From a checkpoint of a small transformer trained on Wikipedia: 123M tokens.
MLP neurons of a small language model. Each row is named by its layer, matrix (gate and up: input weights; down: output weights) and neuron, and shows model dimensions 0-159. Each number is 500 + 25 x the weight over its row's rms, rounded and kept within 0 to 999. Numbers have three digits each. A neuron's up and down rows have the sign that makes its largest values positive.
After each neuron's rows, "fires before" lists the tokens most often just after its 100 highest values on Wikipedia text that the model never trained on; "fires on" lists the tokens most often at its 100 highest values on Wikipedia text that the model never trained on.

L9.gate32:512536517523502525494482535500526501492499495526510496502494524456546488519485496490529504519486490492466519491532476540503484515468504485507456498482510525495492499447474476504510493501538578484501562514493504473499532487471498493497465474524505474534512499529464477491507536518465516500463499462549503494454443449508516481522484483525513536509538457537514511486500489511515518539523534522505495524478509529472506542502456494501513506501523515472442481504509526478439468480463537
L9.up32:445503530520484522469470525534503492498459513505534481498470475529544520448486505495499505541518547495549488505521492524524510536498523502527479480552506494485529482483530504542505481505518514474518486542518509501501559486518505519523465518518475504482506462524485498534456488445447459503498503465493526502472451516500472477500481472502545540529546511476498517526495530510510496469482493549475517467537509465520495504461496504528470450486523479513513513505513522486511476490499473
L9.down32:500513502502484501484503488512499523476533514527524482519490503492483456509527512549462521490466482528548469494511531500504521559520559463518454490518479473475459510446456463488523481491514500507500508485531498535513487555484517508532511484534511480504492486512509490467514488501513519518518491529523509496497504491520479516532458482442494508499497471491464457464487512467501542478484501476473517478470478509507500511488569510485435533533524482483501468465519512470460508445479476
fires before: "=", "0"
fires on: "=", " =", " ("

L3.gate237:447492455505514528468487458517522526511478503548503524459490467523508493506480517484465483474457509523497528545534495471496466517490497442503492495476545500511505524457493462462506504486504498465493491470455542448487486499478469548504515490547458515504505479537530491516480481481503530510558484516496538471487517494469496474445520497520455458476510506523498488498513510503493510517486463499487479473507513517480519513464509502527475521501509462548487490487498491496502440483459526
L3.up237:478518532497504532462535533495483515479498567524466479509480506531468478506496486489476498490536507444532453520474520510557479492488518507509440512473494498505447501475484517500480508482561498518539468520491497479531504511478478482489498515468514478514482486528468498518518551493499476507516547494501532491521524526527489544509499505492493507553485519495536510480474535515503518485477514533476477529511486496527503509504532556472490508482489503460475546500513504461564519459488462
L3.down237:526483460538481476488471441495509494499485493479561494517500474496522468459488496539532526504449516534453529495485483513435499512498495503489554484519508498514508486502523466480492522516465478495475532513489529504499502501484503542503516519493472507531532484486562476499479479544482523507508480507517484548513538512487544476524475532493531541449531482550485491536509495499459473471517499542500485500478509471494504513491501486525535489512518491510502451526470476522471491553518523
fires before: "\n", "=", "\n\n"
fires on: "=", "m"

L3.gate349:543532473513505542509461495553501558512498508493505510505492505500463471449500486479489479494524571483551510508488476528510518482462511469498541535490543452461540515486516501545501516499488526520535526469504472477500490498469495514544481515516506491480499488516459457545468466546510507492497493516508526500539438486500507453503490492495521477499495481490523485518509556503529523456515502502563494529499516507488488484516510516520474509492530544481495508508512494536457483506495511
L3.up349:466509481491486517520487520517504506522522549447488496494480490560466468480500487510536472534507527491509461479505520483508497485480476502483505492541520502478479472479506479486496481499465530481488482496487513489485494508469566477562505552539535517495472499520509517488509485490501481515503463478514496511510430483479533505430506485462509519471469472491498502509524536477582486519486508531554463467454516513508453536477469521506476483516534494499503511490475515502517507501476498
L3.down349:551462519506497472466534513491513509502514482538507506510506522502509553497496495492476502458466528514515515492475469480482533455513497485474464495554503494443495479468533507540549561521502481558536531497450477466477525503531495547518471499520484488501514491455445497499527499512513470485495514522472523461499539535497507464532529523518518475505494497474511503491480497532484488483519485478486484540511576491483513487491511500468489472485479485498549488518509511524521520532500491
fires before: " |", "5", "7", "=", "2"
fires on: "2", "5", " =", "4", "0", "3"

L7.gate16:514510500531490536489514497531513542504555506499498525518487568461535492453493486510542518495491560507497491540541518527474473492437532483526494487495491483492507452516502486513497520493459526510531514536511495507490488497512489532525515471515539494462510500533518551496523495524470493494547508497460470484484466468470497467516497472484515534491510514473492492531550505499515507473478515504473502503489496484448524516541495573522512511532484485531526463505512524516519459518517532
L7.up16:506518552514478499465498519502511514472521495477481514552511454490513511495465484479497510502520592459484528509512507486475478537483526481512508493449491460482507481511496469506505525494487521495518487488497500512528495452496434493497497479543510503543501483576485482496475534526500504463464480492506492545470537509479491560467465496497561557513504496503508495469475526492462502482553484515495511551488499509504509504517484501477526479498492523507545513512538491494496523500482494
L7.down16:458503525481462505530558491536525487521507486471488489488488512512524470487474485474496502478515527490509523511513538465508506499496543505520503488491474485455541509498485509518489497510513484469526549489540512506495537515520488530551458461469498481526519493528519479468523528524519492470530513469550490510494510518463517475501446455503526542519472506480465525516486506480548513469570530514498480490490506471513514491514489528470520452495498500559511469525527455528498491523511453
fires before: "\n\n", "=", "\n"
fires on: " =", "="

L7.gate70:506563470525493495486500503496526507489461547498474493519482507477489530500475514469540523491514521471509518526525484530496456518487481532498497485520515464500497500463512492521529515495477520504494558524424528519523466481469505466491544506497486532442479519509488476479506467516494490470526516502545511478469518496510491465530514469491499505492524509553521534533499485500543471447494515458508524504514497529508513474486514477450553472530459493510499485544540474512474501513502546
L7.up70:473466472448500496477502547496497517478463494527516541526471485551538491468494458515467494503470475505480476520497479449481503506439489507521557493478473501501511541567479491497489554510504537501512520500477502528482482487501543496531514490531512540521471498509569491515508502474502511537452506492512430487494538493494521548484498494486484501526473487481511481513486510473466506506503493504457503492514520471490514478510499540539538492505499453490488499475473467478468514489508489
L7.down70:529547493533501456482486494512495466532464510514497501517548496498536543477492475543482482513457477476531496494499501508538428501517517527543486484508513477499485511481521495472530518472501514504506519544504513535482506537499528474513519489504511496467483505504472517503481495487499489483509465511518472485490470480520528472513507528552535507510507522503493558494460506470482511512512476501490512475530455476510479517529491467492503503551528487553492524562538554564484485549524489
fires before: "\n", "\n\n", "=", ","
fires on: "=", " year"

L9.gate438:483492467496439506493508520535489521487463521515549500520463523502511510537501510522494528493463506501473512459517461504524524484558508503483538467476512498468553500509475479539481514476533451496481521506523526464467547516460467479529506498488488486501507456475500498528534489495470546497512509514540524452483480480518469506524501484524479445475531487468517505483494490524540489469480502481536523505505510525450491465505471508479493488542561484497516513518519488477514486517461481
L9.up438:464530524484505461510515517463505504518480475491480460494461489508482447504469512484501484531501479472520476471535490526463530474509498462513457518496459484526462471499497498575471514483509481543513553472499454509496494506495516494533502495472481493484500471508539462518491435488517479485508502488506520533503452527503502475483489508485519490494499489542474529511529447491486489447471482516514465502503474486488494492489495489491545472458476524464490527455534469511455499495494450
L9.down438:484523510481523505504498525504532517492466501476484493477505496489478530476497510479532489495458501543485511511504467468483501487566480532507507506476529493461487474456488481549448499414497509486590524503513519559514485514445517567494506502497537500485472517511503478504475498497504523479523486512516523499529473515536507457507509508490517572515504439505492483499514494492487468529464518474502487473513500492532493519524482530529495473487472478510521512525524505510487518482495485
fires before: "="
fires on: "=", " =", " \"", "\n"

L3.gate94:493450514499485520538516481512468468490523509490520476518467499510540527512508469512490501557485497489485482499510443451502469500528485474524450526418535480490499502564458516474539483519499532510529477518474479509483515490450473481520490497509536525501501519489498540534509508492470508518503508475521552464495459514488524460510517488510485523495474477499496509468489488527501510527515516496480501475499495535495515488441500494516500527512510538504475538476487476491524426478471464
L3.up94:448522507481492524496481508512504517537472495501457472518485505471524477470459480530528502451495510479484534530526503507514472491529491481511496496486512498518524490482497484464443478534514511492530470514502483539506527497463500511513474464470525506485469478517500508493513474538498471484536498496525513500481534534493549516466511546475492503491527550486555523498454536529467525465470486465486508523473501501516509458454495514469507493478511488519557534536543477515528557536483513
L3.down94:521563477535499478481449558498531514468507452513505544496511470531498472463477479479481490483503518524486462498489469500535513493503493493498539493520512481510516512428518480454465491524530504503456512514493523505498503519513488508544471473495525480480528479467499494481496499522516491509530500513515463544500485502526509519462520461471518516516509517494503536503497508500495520494478532467515490543488519481464525473545520494448501449483467466503481447492505457514466552510499539
fires before: "\n\n", "=", "\n"
fires on: " =", "=", " system", " are"

L3.gate214:530512500524443523478480462485471509512514501494462492512490493501567511469567504497440465481494552495502522513467516464482506485499501534476477487461473505491499468505478505532501492481514490527533525504504478509506515490463507514528550494505503494506510533501505489515512539452460472465508505530484520513508464488487494444469484459523526531517511465470488466511525494483444505540560480491500480484540462514447494539529521497490501490488522475500524488534497493506470457498518505
L3.up214:474452524470516500472478533474495508545524496515532483498417477518488496484482489505488504519524484529527503531546558468489531522483514511484498522500469446522494515484466505481504504496503501466568451513482491463489521515460520503529496520575511548500484537475520468523482481495484500524510502482519500499478552514503497484509511466492545551497521533485525465515512484505496481518499539491483517514512460500497518509495529498511503478473485542511528504447516502503462504497460482
L3.down214:503536478505424579486511468487461508488498531471469486462548489479522497487479529524515466492511529468458480527495493561507487512543512508522492512477465492486485483523512472498470505488489505513489530471527491509513494467539506515480468428511518458478504527503488498505479512510495494516516513492511520511493491483484532483500514498495486539487473506485521526517531475481482520498526548484475543503474464560481459491536488535498498507469528462537528507524517485509486499523474446
fires before: "\n\n", ":", " 1", "="
fires on: " =", "\n\n", " Website", "Season"

L9.gate232:462479505478474518505535493526468499441434493494488478484498499501511456552526509489530502481559484519503491447513486542506521490499517456476521488488521458514495461495464504527511512527520485470517499495462578484515515511510505482493430512484518507519522520527476501459504522497471489494452501519508515527465487517490520498542504491495510552504481485429537477508482495446488516505503486497519521516492505531519528510496463480505505469508461523529495488550510493468495500480506501
L9.up232:444501513489458489470550530475530521514501514486453504513490507473481501541528482496497495501500521483462504510515520470541501491542500508516533474487505476462516533471490521559474509450527503541503506538495549486487462504508497508528483489551502528458536505505483485519497456531511536481456536477460495485506506473562464484491503493493456470538480467521485478500489501527499547517512485486488539497506485484496489509514496526497462540542497506490469521485498478458453488513493469
L9.down232:472497461486477493518532482489462509460465532477536493506487527521496543553518489506463494498527510480493535490533479538505492496500516457539546498453508493510504497468505479471508495501522553521529461511525482504508493538463509469486489478510518471533471496528463474484530494477452512466485559525505493536504486544488521512475462514474535469521475473489534505530515495494545496504544527499513528512519527466533515527497493481536524480487489509497504478509530506469449487511560493
fires before: "="
fires on: "="

L3.gate196:501546497494520519511462542550493517500516534541501480524481548516494529508521504475519522501500498483457490550521512528511499530494534482490490479524507522510538513466494528494488491511483549471519512523513501494482485565466463507474490521473511481481460518503565481459556507519492471475488477497507576511499501493451531503559476494540512490514480521478499544489551475516500505495492533540506493485507499518499520486509530494479526490503515491525483504483555479500504482486445523
L3.up196:511499532508515547517462478460519498525477471516531506528485504553496503543482457514486488461461471525490523545477498500505512464490444438523492495499497472464475531514485500506476532518453554452533489476477502525512532473534483483531479495508486517470497510469499449544502506517491571486485530466535505507528460493513500486481463454447486514511499515547500509535472522493537490496526485507496484491489494503492473512519467517498510521490491522498504483503515501484485498538492537
L3.down196:514511485500486480514485504527488532468468531487498504469503465463519482450482506513462546514482523543540503502496524507509494532510504487506500502504507536478495433531518502490552436422479493504506539488498447500479502538494516531503507486521469465491482468475513524468502528503503473494542482517517493481475491529471496505481545465556529475495495493476490531527475480514558450484489483523502510485468476461470487517512511459522477485507511520501515517479448501488515494480532495
fires before: "=", "\n\n", "\n", " |"
fires on: "=", " =", "/", "i"

L9.gate23:509494466467511495546523467564478511480489507519508475492502461536502534437484506507482508503469548500469570519520453532488471508468519503502495510493491485481504540505475500511511500453501578528495505522489495480513425454479534529490507542490525515483479492488490524512505510482476527512512513498534487460475527490530502494489556506486510452506481530528481504511512524507498479465533508500508517471471495512481516510512518548524526520516492462477456505525495484503473491526531495
L9.up23:467551482442526503484504503477481484534509489480494500532498496500487513454472500463520530464478500491485466518501491503489531527477516482464508536448499472515498457507470506542523537480444482504502512522528503456475549506508489486512523499486518500505512465454492451473452492505476502556460473522494505478541514465458501478494458501486475490530497473518447485471456460484467510543493479474491468470503498514498490508520485506495528491486504512460486530479524469450494510504476482
L9.down23:491517480482519497463538508498470528498527533504521539480515532499516493485488535452480483534497488494489505488472467453495486494496449499500516492447527526475493556479472453541548481530506557490517525518482551464480480499502487484520501519483445503506503463490474538508525525509483513502482515502502497483520497535544513496502476487448508450496468513493469487493517490476479519493471451483529482463515463484475543497502497488507507515475486503483526477546486502570476531487534493
fires before: "\n", ".", "\n\n", ",", " in", "="
fires on: "=", " years", " year", " day"